python train.py --n_head=4 --vocab_size=1477 --qk_norm=false --tie_embeddings=false --decay_shape="linear" --final_lr_fraction=0.05
MLP neurons of a small language model. Each row is named by its layer, matrix (up: input weights; down: output weights) and neuron, and shows model dimensions 32-159. Each number is 500 + 50 x the weight over its row's rms, rounded and kept within 0 to 999. Numbers have three digits each.
After each neuron's rows, "fires on" lists the tokens most often at its 100 highest values on Wikipedia text that the model never trained on.

L4.up425:564534590478467586540493485437540597500549517473363468535519554549417407495568514632517481572497355436505511514483529453547447546502515377474535436528484459459569468398460521506534480487487494457503516491466451448463474520591437442460435509480515455547512495447460475529510527542528523445499563494539470501494500541450434462620498432508510518457540505468466509431538511504476528437521
L4.down425:596522584439504567508500577439541490501581372516485464534491460480484440543601532523526467585535475470512526548534498457588459563476512403525470495533455346500416558542435576496511429504466541474469512501446559486467475571401563519568440455561553484458546443570564424445468526599531532385556525568510456489362616545489534543424608485437466469519485508512483540558499605508545490477504
fires on: "re", "er", "om", "os", "us", "al"

L8.up280:485407531435506508486542491492547556423570411424508538493617598547524513527469444599492434541494428418488558481592605507539491503449454488519460553556487413541514454491531536521579503549432482478547511449392533554470535514467469516520461521498528447578543512484529454524500486481577670524569495480562479434545472466458553474431383438492540423503492568503419533507489523528491488507478
L8.down280:502382531512535430450496535507508565526470608524532532432583476519449444480461434534603443404475524426468445574550499504552459545464556516610503486469479429534506564511492580535476466436545499482515500523519621516530532512457519488469396496503469481479648562491482543509480518515512568524448469582574473502565514499507455477519503424435499516420461523514527473470584551479449480494528
fires on: "y", "ur", "if", "it", "our", "ir"

L4.up109:594559596445544569570465467469524631491484456451514586431590534533544461413576430507454531565556462496522504545527482453597460461501518408594428498511557575465545474435541464430479496363504465513541589480507477544479556515481450412501539524511500391530497546496492456476473462521568511438537537541448451463427514547526477536478510431487486457465450432499426520410561464466529508442516
L4.down109:429469529515530467481546487509446476391455464538453498354510607518518455572427464524536441446464447578578502408573568508432478473488472527565543420448452536617538473579540614537528603538547499432514494513475497533510525510478494542466425585593490492571488452424521533486532429434520473527551485496566517433582514510517509483453465530529476518484510528470449468533520520473500409543524
fires on: "p", "ac", "ic", ".", " C", "ap"

L7.up818:591499511450558496439513403473402459447536436472529560525479462506519479513581411550458529588377457427540448499496412495406471581432508576501492503503579547432603483466395468479512469470517444455503505400491470452474523508555479577470452453436489579501540522499526477490497598526519528485393513575607472526488427464486424489463426467463521497417529493421521484451496450507503477512564
L7.down818:441464523458490437434476528529507442547503453475491451562464485569459532397574392593478473573461474567514466474499453515429493483514571514532455488517564575380603596463522448468493520588486501572472431545486462471423562550510402464544518444548545501503450597421536440587575483487510512440521551563432533602511568510514441507392471507440549420500450427529578442509472516522531590526604
fires on: "s", "her", "'", "ol", "r", "ch"

L2.up178:463475544432515529486532407469484590437529461491390488498499553526534519600504481580560553517465428455352576534509575413500411461548542476472446549592482536424504438491477505459597496511481455591458593470460491495457502368500500523464461390568450458525525418418516428508500637478463495453488539581485453460516524539532545403521499434468546509578542468489481496508437489556524580396522
L2.down178:532447518456496515526510394468549511451550482500379576525489573475479483557529479534575483552488466470386507533526491410530340521520465452481455478557451513446569452474493524431559484508492490567477583520482468477462491377522511513451545420560454412480494511426526428500530565478484511479426678589471473472508553558516511451506471463485541523509501495409470495440560505486513506464546
fires on: "is", "er", "y", "n", "z", "ed"

L7.up785:510484594557550584479428484397596409573529506450516493523491468572378436529480540565425451541469502574521580496569449537547493493482620508556520496510535468532558484495481568359505515519537532453469497624490541567585518485532429494442511508603451459535507475471493540534534398481525542441382516512487525512471579493422518462531470441562425518593461457411453423565487488641599467477468
L7.down785:475455519471524484495589547572514487444591546539487480523465520433480555598567478428603555448504445450454445493419527399475568457546477471477464546499459490432514457554487423582415451455422532510488551431529545451444548490426550482528497411493538500491537502553518494458506525514397521466558405349512490552545452507532555505438547499533559548539507469491447648496530513423507539535491
fires on: "e", "se", "o", "wo", "ing", "en"

L8.up235:536485518498459519478573372539508450462514526508463547441638489555558441460424505509552456582447477420553443447457510489620497424529515503430480476515521457503491474532448578485464502407490443448485541437472455482518569508528571497617581524475543471610476555420490487499520470493553555487470498567451443485462574541531482547499447468557504480470436465502465427482633541464523476448522
L8.down235:476460475464521495484535471504506538510463478492436506476549557525467503491458527501533553524447531484541472465466537573492674466533545515483414472489517428592471493465481547498531469490507455431510456504482459500467494509571521488528502517519481525608532473454447526569539503496592503505487330524480578496528498561540545444507510419479537504468478499524483485503535486412514520486484
fires on: "=", "\n", ".", ":"

L4.up734:507531438530487470447513507503475484488543521521421539574498549454501487531423446530476542513533484422487444506479510481440521688520556515450536566461589504570505544473563450459508485538523526570577574499520502458646430547432527428558437490465529519458543494422573540484588544531520483449467484546467503449531484613447483476433469446463514534447471541504511503521465526508445575510486
L4.down734:460483470551575506581473495498477465469474587530557487491490464525524469419535523542408543464501509491480585473528474605521466470527500556517536468528459536504484569583479539499501565467511557418439496524467522478557612413489458551445473490542513542473489438555460504494500511402552442535396456427459493600488516512541485539544559460467474463540418534479528479523505493474548448529486
fires on: "ail", " of", "–", "ic", "20", "n"

L13.up611:484503547493467491581473423559466503473533414448551544549488489425394502553484467434550531521405523521515546598559465438548433492503519509570545503447513414451406509498414592505569466436489491545444454444550519529562481460465460451516543529527494525508525468543484501547492513533520548395542511461461460462356586566420427471480504458513580429541502504448482537420478535490600634510511
L13.down611:558587589436482467551535486567499536485509496576475475525534498471559484482453541448464469469454519497521372392510542488564473431431484384531418560461566540566510498555523518514591512551472532493416556440423456548493413460478561522346528485479421522482509509569667478425509497524521468459447495533429500491568505493523443496454554552592445464492513542601484489464530499431493456577451
fires on: "u", "i", "v", "c", "ys", "ies"

L13.up177:558464560487533528519462470550515635572535364454425491584545525445383476586402472487590531436516455553453509562435427513496490563491539432563544481514484523484539492511503495486409520522502453413471551556447340514482518392464496396509491483453468513496552562441485516502477499462486462525530539533487480445553477562520446513495512542522487446474510498417533564506473441467442489461491
L13.down177:577456489453516470583516487441517551481426536490473377473436528637544564565443479459373536497541512505575421573454565475469513449454554504537480518518569556488448472478437550531519469522487459541463463529605500482506455439452559548515537517518547494401596406529513479519516565511460539461509556540589541481431536506439465555569494543451494551503545499546524423503476473431476435636515
fires on: "o", "el", "er", "est", "2", "al"

L7.up552:513414561450448475506373527538570430407538450514519550509540457536510563443516532621480510510531448477513616562494456463586466464417461511497477491572513421473525497510536560519452499550545470530528554452428545486520603536541467472532448513558472457482505485363475488447523503498570491481503504641486455436563517567503512385553437535498588389496453543466487530489460515439587565527568
L7.down552:454442515446562493483609511474519531606474524457462466400457472456428544459532526468553421448566527498490432482562523477540568499514419461584584483461585517456552511538474485496545479436425456506480458554509521445474534436496529551511563492468401421627514542476462459448553530392508518526501402505547485513473500486534520525501478406528398527522502448495491491612607544518503481460482
fires on: "ther", "y", "ious", "if", "ian", "l"

L13.up859:456534562500413493462483504467530503504512497529470508432493502473507471474514460514595536465519513569337454518424515542526517535610445416512473502531446469492448407477507496428524573542514481457484496475414430524542526420405474446413491413557363523468543506443518440460498520421464534545425494594467491493475551544475480457543493410504565503465454548556523616481519501546414474495518
L13.down859:568483404555482551479561577484403565422474418487457475454484458471393660514500575493363482493473525424589496603544527548424449473422493515463426582459485554461527502487371427473429437496556460540469506486495486516523501466515528516478429512423578546503537459454529549578446448544503472488534478481508593415540538467537439471558459553507568498535558497415466466497516463470516497540529
fires on: "and", "o", " and", "own", ".", "est"

L5.up746:565504568452482556471530498417617600431554547486494458518462555519495432541569510514493528460510388525427498576590507507530435588538494410440576425501467450490578457489485646448479544477491484537583461478514497527444518457539456457505475474451523449521528543446450465468514424512501602401487531528414502425550449578478417508455457489491512552485541576417543466508520513485476572470477
L5.down746:520546544514451557467608446470498459463559459459469519474446537507499506472565555492537472447452498502532520536573452449546371612557507424552499525533408463547568467475433566477487363515450552442445537551467453461485414520521437425487442510476477461544426562427520508524503569538561581484526604514499482381487427508428543481507428545500534532499493505464466508488510518519559510432501
fires on: "v", "ce", "se", "er", "om", "ust"

L13.up790:541485516532610476507548518488458524443494533543539594413492512519561517493513570538542495499404450499365545442395519400537386545445460444548507516577488566496515463496543534364556527464472409568477553437562462489451465485461531484438448493466399544513547458487530473525532499380502496498464530504444493542544568585427495478505535460535529437504461472532539525489445450487501448398522
L13.down790:456520470511422491510439441496449520510431546425371589512511518446427540510503448517519561420543603468433505571468485481497523399452500458466491482461510470426532498528559497506403451496529533562457448487421529470403498483446557508584492512559473520599543622479540523559512585490561426480479607500494529568478401524493568521517493502528465571450478519507497512464509535493411469496520
fires on: " C", " G", " st", "c", "C", " c"

L7.up284:555524526442508605526510536387513600544607507526552533552538435534524500530535496555513535506392425492555586531482478472650420494432591447446514477546519561408535474471516513447537534525398439504538606448521543461534561515518546412403464467440476502438474441502511481593531509451600464497394568550560545526506463495454469404516497496534491474454502501443489500551573423577458501382518
L7.down284:510520509545515483494545547567465607501514454474554457538522417585511508539545425532555584432476499493592528555486502602462527499424428484550487480555476577525539475499502492467589487616466416596536500427503430486534447469484489528504450611504507569485474436533540492568479646453473460450513505544513403584429473487477427553546527530605551361461510515416455497426453492544580512421438
fires on: "e", "is", "its", "iz", "ok", "z"

L2.up890:481486564516498520524486429491512476469472523477508392514598587574498439525505523475560479504518361465558583504557530518505497521489476438477452571455424449491512423514505603530463451448516456528438540430504523436542607464543443508463468566431529414530465458459543477482477487428494521436455506535541459489603508521474519478602439524418477497554486471574415583425591508480529526412472
L2.down890:574529479470513531479373526518460520548631545523545506461496481417525518443429476574389424561491530551491476566514475409534457460517479560541519449525512596541559575450477446522518520506559550475531501560472412600520585505503480463467498460560592491474481567501469488483465439549500460474565479453545522511601529417536483508434497442589527526473503557429488448505472498377430430598517
fires on: "or", "t", " to", "y", "al", "ag"

L12.up204:492545540522516571497569483482515484434612536533470510520550542557539515549432492512489460560506427477497497486620472491461447455489551432515523500508572486482523472487404510496493492519501410367393452426509429538516530487486589433432579522500509507484394411445589428426541523449641508539469517539535532478521524594512535460479562468576558459490494404461514534496512435513545567444542
L12.down204:442459545487568528515445498520486483481450620508491511504457511533504481463637457516448527541522577475516519536481519488491461574497473613511502522545510527428430503449559504525578550455479395492564479475509532525552524526548551476509369505468475508427443588489421574516460420592474613542582524531497332549429592457449456571475532494433447510441436522454506521488453556547518503487443
fires on: " a", "ed", "ived", "8", "s", "ated"

L11.up653:578366484519479508518480390421584493471522499379445432498511558456569461528431574503569516453508464500482507537610452458534451486469457518533519527508563484497487451486480562491498463425446533436559468434486418525529516489710455515451494541524380525547577539477606515475503482559526489435513507522479451505514466499535381549451538398539469462474592527437580476362512487431525515546529
L11.down653:478554530480533498547496537486520572537451537465523476442508525539481436526407545578500489477459519566433448391574472539459527579460506432423506442465437488509476549425560494451459503460497459524435538580483539563561475479545555462518494532537530423535592538522383425473505530570549530472542560483529461454459524486528595491499459594510464501592467585575583462476561514442437469387508
fires on: " f", "g", " g", "in", "n", "k"

L5.up128:511441520443478435441476506563480469500508562610477505524499463530443489600436577484525460565467423486460531540467557517478488419488532446562506578517469425464467506496472579417550492510449466506477550484473525530519487505547562563546559486418478445448489602451564503524581471426464481459409525501475530582577498533412439473522421437509451554506494498495488502359498464474497461427556
L5.down128:508502463542447435562503474475553419541529595530468500534487449544515534484484525439489481486476520467652549479517547483503554497475439459494486557532475491507391489530504508530529543446499454426412455512506458537539490520555467443519540566547501504493444458642439532492566467529415489537516495503537516368591455660475553508474488460468529496447507504514476543472523481403558504508504
fires on: "al", "ult", "t", "ur", "ir"

L2.up801:513541535545492499593502401463573408506534434422496422600545593479513516506464553599533428501507484434502632478592507461538460418581482470585538480568477549491542451519437543465587516423552421500417495581501439530600472476513494465416572486552455376504548491493511517515570449467457479460505488447442524479509520573467451446523459561506503451503458513477428455441532485501584604478454
L2.down801:483513438499509465510550522524496556513564580637457584468420484449536543384505502379520579484452495515525447441476540557535512588452558615458533528492442551561456529462542513460446566499349535473510484465561535421509551531445482559439495530437478516565469541433468566498489555523509494480467522520447564537426460454542540463545515465562556486461429626416471504506615508455518449464470
fires on: "a", "et", "i", "er", "e", "o"

L9.up16:506505480498533492483489426530564600414560503456427521524548580591520382535424614525535438530488501413411455516582482520535520468497488401512546516517506391566532512484408530507541527526499464465468453420420455534468539391501517549607574492560561515542506546371481519506517550480439521449468445554517550499437558548583454467520441366553474519514479508476506528500574466490490478450506
L9.down16:575496525413541469481477536570425461562502467514465503506480520497559520469522503561503529538519480530415436431509503450499597415512547509508467546502523535590521488555463578473507512483470492504574585476474534521449537514507493555446426527504452488536470513468480531521586525449520528550536220521491502548468508485443523487468470432552577510464466493430574488531490537496442476513510
fires on: ":", "ate", "al", "eral", "er", "ing"

L11.up525:610543564409438492526485469455579528450499544389471556467542474465470514496526453590529503523503486590379536503464551455549469517510472513555462424579399551436538486455479511555562504498540474458477646567496506501441485521560572487448414564536488470439516469484433503597447568549605499480436584542500520512462590571509426511491493449501541586535459505540408457517507564513540585557420
L11.down525:510516565515571619483444395481402454520519426539459492503486457514540579544480504537519480433543458497488541471494509484488507491506603532490534590508474484500397493450501461444419533509536478486546506536468476556465379619564492463506419521574569460458436459428519538452575483475474472498464574472429512526499587596450437500472522468550433537509508494508534522438476466446546530585601
fires on: "os", "s", " P", " de", " N", "en"

L6.up637:551434483463448551430494355529547525459554468536438483458589546520520499527515503523479488503446427545461512630568528465565412487565551444496516532553459527420555427474488534505460520467528513454495577470457458493517477429523428448480534416470479481535493501439515390466520529498603562567433555499502436489538558566522428484527521417542502498480525495477399474468480538403484500447521
L6.down637:558455541437487578415573473507557560428560522484465484437547506495515529525536464487443532491482499500459503525536444476488351526527523527512449542545478607420569402442501609450487426447513456457494574517497479493485464436506457431441538446480443486513477494413430403440462552501533524497461627558462445482482500587457493490490397381500487495460530462418498466495552451527516517449557
fires on: "f", "s", "gr", "c", "ic", "as"

L2.up137:472461556499500462493548446431389499509568463518479535561493525519512431522511485513548428450516487474518485494575494492586509609520474363547514558555434509505473493481416473465439493404532529475422549453489399475561578471514430472494466550526582483444448442463582378477511621497525497516496479502572540512495505557507547517544517556463600423596437401517483472544519433554495423420483
L2.down137:437444528548412594462466484472513465477544553405546567410465493485516506521547482499354493632423608572418562520514448548505476487537421565444513457475498544489484528558513478452479584524522526494594449477494478550518448484545529528604493540490480470452539519550441474459494453545472552516448530481508572508474604470508507448438491520553370539471521514494473486536467542506521533493543
fires on: "ed", "s", " as", "es", "et", "ys"

L13.up230:539486543418543591459516481430576578508557478424569495468465572521622449476522528540570538495511586476547577473618428435539426501465505506474503545522408492450490543415502501473566485452567499559422470487462455491538512503654418589464443572432489527425581462521407465556496444547540529445459524500498441492552555432572433476487453490554514512420534473464488391567456504536528452490554
L13.down230:427522486543534468545498518419425498492434457523509529512591485525492412478488477531450507491481533480502403536431479467549538479470524511537508406517564442468576567562596526493476541482420487428579576492548529573548582425540468557494472502531475517472476386508442470516487493552387484474617602597451493515492537535572565426482404569479475507601445504571548547539577435540501508436530
fires on: " f", "g", "om", "od", "e", "ab"

L6.up406:526473427509513473516551490538510527379524546559564468437508491438602486572506541692472431565332449506477557522555451492543444424546477520550513449594446421487520499458499483373578462490571469577579590549550561556466509506472423498525480467491512497412506473466561434603560447529508512585434516460492445513531466517393553464521503502523490498515473507526473529423482527388441520474492
L6.down406:449492501537488518468427498468600526616512519496532403469445465485506465575384483451627514518591405468438421493454451479519496462533396446456462595450517509440516509459480506434431546424534515560478428428577446522521474492527449510568492523395559485518540490499595460505432462530513459475388489577459511474412476534568594488543483411612586482479502613492533473523549551496474533541477
fires on: "s", "ic", "ed", "ep", ".", "m"

L5.up354:485447496463536454401457462514519479432522538479448533419503576439544581553415479536557455522496561499431539455582572443496434481602394465413515542619495512420639528556546470511529455434524340606556501505480512518430533496622538532509487556480421498505533520473498435464504566554508502520416523607449520511565509551511389478509509450447585523513435522510499437464458481482436523475476
L5.down354:566562492523368440499464496538445600499500468479523439480512511477477491464448494438515485536465525508438506587466460542556660545447439491576463484492518472481454442510536423504449522501520506625456473478482469562386524503476568504568527598487487519541559513585450479521511563489579543435498317528463562524418490450486417538479485414488476486521465497539416426486572520475509484568503
fires on: "em", ".", "iv", ".\"", "m", "v"

L9.up240:523522473525525501497531482397518507490517445529480476529536489526415476518505428533539467508422513494512488557464452478562421477496514491563509447578591516502531426498420563391560478465505432486562535536544549592498561443508485462457487461577494475616634484413475485497537429509526515557478599460593566457406555573442483532458542448539528480450502515472435535485447451496454542542472
L9.down240:552502583525549485558586559526553452480455475446497504545525424454407494554462452414499498503438468517491571512450556509488510508481513515428504511543547451515524456599561473578543519404534505472464405444483552526443468425499466541474392495669550549513576546605528518541480422474474524456466586421463458601562468569419551557417565437519441491445398540492454563481453510512458509489502
fires on: "er", "o", "e"

L7.up278:610407507490450566412526439503545494432519519436445492456524535509558572448524499485542488481484396538413609521521403491490435524539553498489550493534408622403582496477391495504458418458570524542529509505494469491526489482540529403448455442423496536537503473489524427508428457507546630482489615494419452439469437628448440529427545471450505582444443517478456566452498520479584496550510
L7.down278:551553488442476544460499634518472563421462513425578458530544436527504522523465451495456503394523590569462555451524450535460480492462513487527436527427477566428498446452419522459458556482512464433477462531546428411492474513476424445554545462467528500547499451453459523375424494463423506464552574482462417525512483564556609491482484493556521490451466471534492385534517477550530466509489
fires on: "n", "v", "f", "r"

L13.up174:469431544507468585474542441546466477447500507446436500460510558483403536458480575575460585484476394541487526534549509547467485580486529476539562455477496511498545479496459462513571478460516502559505451581436450501575550400627508559469469517575537556486507530523546460523496482464547576471476650569472423485465577518517428477499438390513434537457507576440515542494492527539525435538523
L13.down174:465563434488462445472581590562438560490405526500474497429528481553546405535449483480559549523552500515517446480426536580448507463560494460485393492420520514431496549476552475451508493468554492481576536507431475582519490514499473485455492508501467537578590543512508492579450400551489495514512651463396530535560377580488521503501474472528454563532534480477490517440524468410418479412392
fires on: "r", "v", " F", "n", "at", " ch"

L7.up634:543479530483587466467408516374541510498526598440497516456507544504538423553472491513525509486442531505544469494509473501547515534472590446498509560493568472479550534511520590445490524486466458517545473373559520449502598463463525464491557481411519498528499557460554483515565486412601521494499494471622559627449501533512489415461562526550493398489400475483470573507471476509545509373528
L7.down634:485474447512467483588493500527420525500520556500495568518563462490403496459578450525465478403530403406430539507452559509495553576574547489519476527494507487442464475545537461467489536495529526488478516476512516562491465493441527517522546497490428555481463450578469475501560563516461477478507504540405565471559518551419501525533486462603583575466558530558358498467527589539509455497490
fires on: "i", "iz", "e", "is", "ic"

L9.up160:487488555516544569511571465474504460429471532445486464519529537501490345436594520507568454459466515492504477547485526512586532534613481490394425525498532426504519453448508626487538508498409515518478486499529447459494548406566488588466602539433497462535538403442530487498469500552513551412511491546482500451498662517551476540511471461579548499582435505463565531462529520595491543412532
L9.down160:566490482449519513447486540532497518512479529558507505552573515468486518491475437472475472615565517458437482465488514459513608543422539605495456578465439516519458453508511436511494541495527495391555538485486481537551563584525580407530523461488519508412557542463485600488587497522503474572433327501530616507536540509485486479502553480526466494545450527473567504490499441460488519542460
fires on: "=", "ing", " to", "19", "y", ":"

L12.up641:628423492442527592508507514508497487481550528437547609529545420483400526479529518476436436465513512564592553480553437468518430559549506475478414462519478457563504472502510555422513482438454528467533479578404564582465604423501525497582463489497454486559597464512489527587497459520560465558501521565535486433553472522427507489529426472550498565594540516540539534532576494508436490474501
L12.down641:507496560501535578564534513548523529466448533522562487527410475464597492520516499366508506593458589476513480504446546479516525486553455452506471459436450523487501492596507480510441497409381501502517504410566465470483540507566497446548600421532467507568535464481395529522435505485413492491534382526495598504553480436544519504413500420472586478425572457416532475541498522451469598569560
fires on: "it", "ay", "e", "le", "ing"

L8.up597:480430491492447491441590431506538517513500488537453494373464474478541491452482426535571511424507396505493620502619492513462492494480523553517570492539459454466463487541463518543505556509444533507486504508445509538535504517540580450437548535523401473501494538485506480374479527612534546417533553541559484493509609570532551495418397507437480475468527528479444510483463517535570486493480
L8.down597:456557442507459422523498505533408545577397489514523447496527511606479441466453510501591597472521465614570505561572511531497471536452449565467496462463479592464511460499519525553449438640497343514494486444501561469526522519559479567460503530453431503547568448555458442525515482488513458434538524454545512516444422524446454557515438486585473534435605474417447517402509473496518491466535
fires on: "r", "l", "yl", "ol", "v", "el"

L5.up579:503463568498433482470507490466507571393502551434429522395529579576512487515485499510529455474500438415483585599501470470531428607555462556469550428514433550509586473440406468509569578503499506500549509494509496528578542461558512396466554434513515455473480568438547431524558558507523630471512503460448463478487466534391515540545464476473447495471474560403501576461523489498578463540504
L5.down579:487490500546509481500572521460497470454478492495482486457437539460501527566515502616514492492484551467419564533526560441508381604495481553534526494496446463513507517480520435473505490479379514502505534572489451452489516575533435481538550520508505451529376477494463542407475470479415520521538588407537521508542508435465529517575516560466369498517500531454478439464535571593474532535517
fires on: "m", "al", "om", "v", "em"

L4.up262:421482496470490498435454495473478545542498477477464525593435576585593381420460606478443511512487455504446445544429449455487449469516605450472462543495611568514495514556538484471505490467470484475499515465568470568541485487544463519476477447463432456492432563513617582479565530597534501501524415446469497460529393546474491407441573449527500500443521506573477499514485505502459412494530
L4.down262:502486472587561548540529587465463556464563517582453506471551503558587488493540469544526549437488464505497544463419577500470465537510451542569539455471456494461454507494491525495456503507447525454503531492470581464434522429477534500499459566481506621559568445487530419472536466466514448543419757499563461485490540521427515530495471451413484478518469551465486495549388515538513516519437
fires on: "ing", "'", "al", "n"

L8.up447:496506588528515420503460397501470587496537499466473550492546486523576400497552444531512540526452473530485551587559388528488486505566402389525474575583489480463488448519521457548488581484581485495449530419549482510487526504536498294543509483497519523497446570380517429490451491474531489483492500564455510456453520551550536447582511376523567461513504418380491534476494413474528465509432
L8.down447:437601565485471532503566483444553492416473459420498542569524438461496535464425541536532500494386448514427513519527508510474448493504505498518466456496421439491494536519489553527591507572519501442487555553429471486466456474487516448583569446446556622445533557485530478457529510527431492493435582471440505434466502576478626521531451485485449521488457550450430438524502521503589523495533
fires on: "ic", "b", "ated", ".", "s", "ed"

L12.up462:497488477425447501484357524549503459503475429530508550530563501448380484472451468524498528513565506546444462481475574444507496448480515454573462410472479476511474532580517551424602446491504424445431527497548449553536495369527476558522623574510430485511455526506441529513521461395509544569496524464524591484380545625489503481414433481464537625628498630493460541453580483554524544495485
L12.down462:542498515521507494468660492503526465502553437479537416567467489503483610442454484607574533460433506437538448448474490517488494460517524531459472537523486566535568509520492403417567549578536562504445437479577509482553581483460495462468502500418467484553568466534610497470548444544523490456491456578427495524525419429539529507533579586620503425474562413501536518466481493531524419556511
fires on: "o", " re", " km", " City", "u", "i"

L2.up678:572394458469488501430548494532568460533585466491530500600541527468478475543412527510560446535550423512592567443525496477596508468490580395449507475537508425498517555531523489366475547372523467401485540470466410521520609415501460553547542506489491422468535491517588462433541525467538463570480500568540554423529508527501539515461478482575606481526439430449431526508480433432448484457517
L2.down678:522618425513450514588479551484479563429498478469494562429451531629516470471557561568458492532493462447422469529432533436492566573509527552535469473523567501453583572426461523538562470564517510481513454498500495546537479545515506407518444479582470468534409468488403574556520432494488442433416495481501470503458474457505504611525527407417488623418486531461451431462493461605521493483507
fires on: "ing", "t", "at", "ed", "et", "f"

L4.up655:528477502526458455503496430494533564470548501455487554482456538434537488561521568448455544437481541460486419517523459539521583488538481502490472458482544603631492487522574472536504532479437477412563514467517521541535456495478465494485401513480534503506432504497565536485800529467452519459489449593531506448494401506420431457463438456513508498483427513512458522548438502521474454458541
L4.down655:478531567605598602511569484514468527428424579600572493517411478532497549456516509525464595587517465512456614454529510544548384578453512569575492554484486512510469574604429445482540491514515533469458530491415542469544601441523462575432414532521484534489584468481502461499575488449563530539431501458557532593496557558540519513516552496423502502503421564506575518490511503530550566527449
fires on: "'", " of", "ou", "n", " =", "a"

L8.up557:595431450472478476504518477529427409394513425516494493548572468483563560503490541596514433500454434451467456436608498444562435556584526511516506564621498471415519460445516485472517344510500385569504512427524545441526515520558515480490517546485492517615453513531512462486490487535488572523392528458486541499478401491394425508493503443498528543605428547468477433467491469485542484500505
L8.down557:535501465500429471522543528497407510518526472488519420500456490465524545539447435580465503612511492492504601443571456518459538503563446600591475483408527528528531540490478442567443526516430487573549416444500506511507556498507465510547501385508460507536479516506593469553434545498517555454435464501475564545443465454468556476463507514484560508432466557397506505415498533546456532545562
fires on: "v", "m", ":", "s", "em", "r"

L6.up353:520523582485489638467569447525450609514526446517369528471515491505501436533475536503555503601385386466478502487513603496495507570495489521392511504508386492514512503447502503461514455436439551495443537426443416474503534506489514431636514523428527403579509460470499433511530522512536530468458482550498563490541564532508537463545490480530495517533541441481413518528493535435503480526602
L6.down353:477480442509448381477512436485501466497456567511595531419527500521526500392518475488443509408568535475598501460466450522436619479498516509453465492438583443540482501528490565503506533464613421449550499511483555475538460510510436566484577468558466546550478480512434495536393466403527485512488485522414437445560536551487529564502414568499479542521504521521484513481441526530544491448480
fires on: "us", "is", "ys", "ions", "ost", "."

L12.up726:493463462441572509546519486406494592405533491479507612468527524511401559569503505511475474521439533447421450584448573440520458509559477528511537457455554415515496510480500581519527410421469472455536452458555437504561453380540447521476592469547477403494455540518419439509480639482448503554513526541517417430576608468556393467475533452502547500533525430402509422510581544499519500539518
L12.down726:496540496536513493413532498534515546509520479436476501521436433624558463469459529476546523510390485519549504511465612428505585492520508459496553545554447547502505492591448422520508479456338638465470527533479476471526517549549523621550473515509449560533476511530564547638491452478515507385562423490511455480490484510474478479455548543536671486500428496543496383578567539488439536516477
fires on: "ad", "ord", "and", "os", "ort"

L4.up653:521394433437505440448443536494481417510545464498524593496464469491529463514466468557533502472415496554480572495535577452547387484578552480518471468555437435403582494525588509438497481494428489511455498504446507514567577498572439543522554564426512467389496618431528476427490565549551526494404653567556548470542516458496497485519531428493491538441491473448405531402497538459415584483496
L4.down653:440515607579525498498555585449460503485568437536485454571471430525452351501493532527547496423452514497493582460480490505509525517475503476540523452505542476436432537445450511531526447538507412472424463517513455471508523507581515520497462563522494488528523543552535515559635466468412511406488493564455456430539482529492478552503462468502549437545488453583520477573492560453476563476523
fires on: "ath", "em", "ur", "ol", "al", "l"

L6.up400:501459519429546573590468505409524572465551554556504505558469500507490437572426485527581499603463418523524479478410576474519484524476530397391443546531493487462520537492541468468459437462434419545531515417445462518393494448541588528569600512475577490572468506523527554508533480462480459449375507542497538501500447574497495468518556461478493551587498466491499473495467476525470639443522
L6.down400:605519476475569444574554321462531505458488476500487522490509533503464407494555452547477534512462546370520429579613550436496541473513502619507497489447485557464528472531491611570576504488606487441533533491442531480584443533529558522487484413522451503542514490468466471540441435476507464437489521512436400479448545521547525518531413496537505471443510630452470561410470513477609537472491
fires on: "it", "os", "omin", "ed", "is", "us"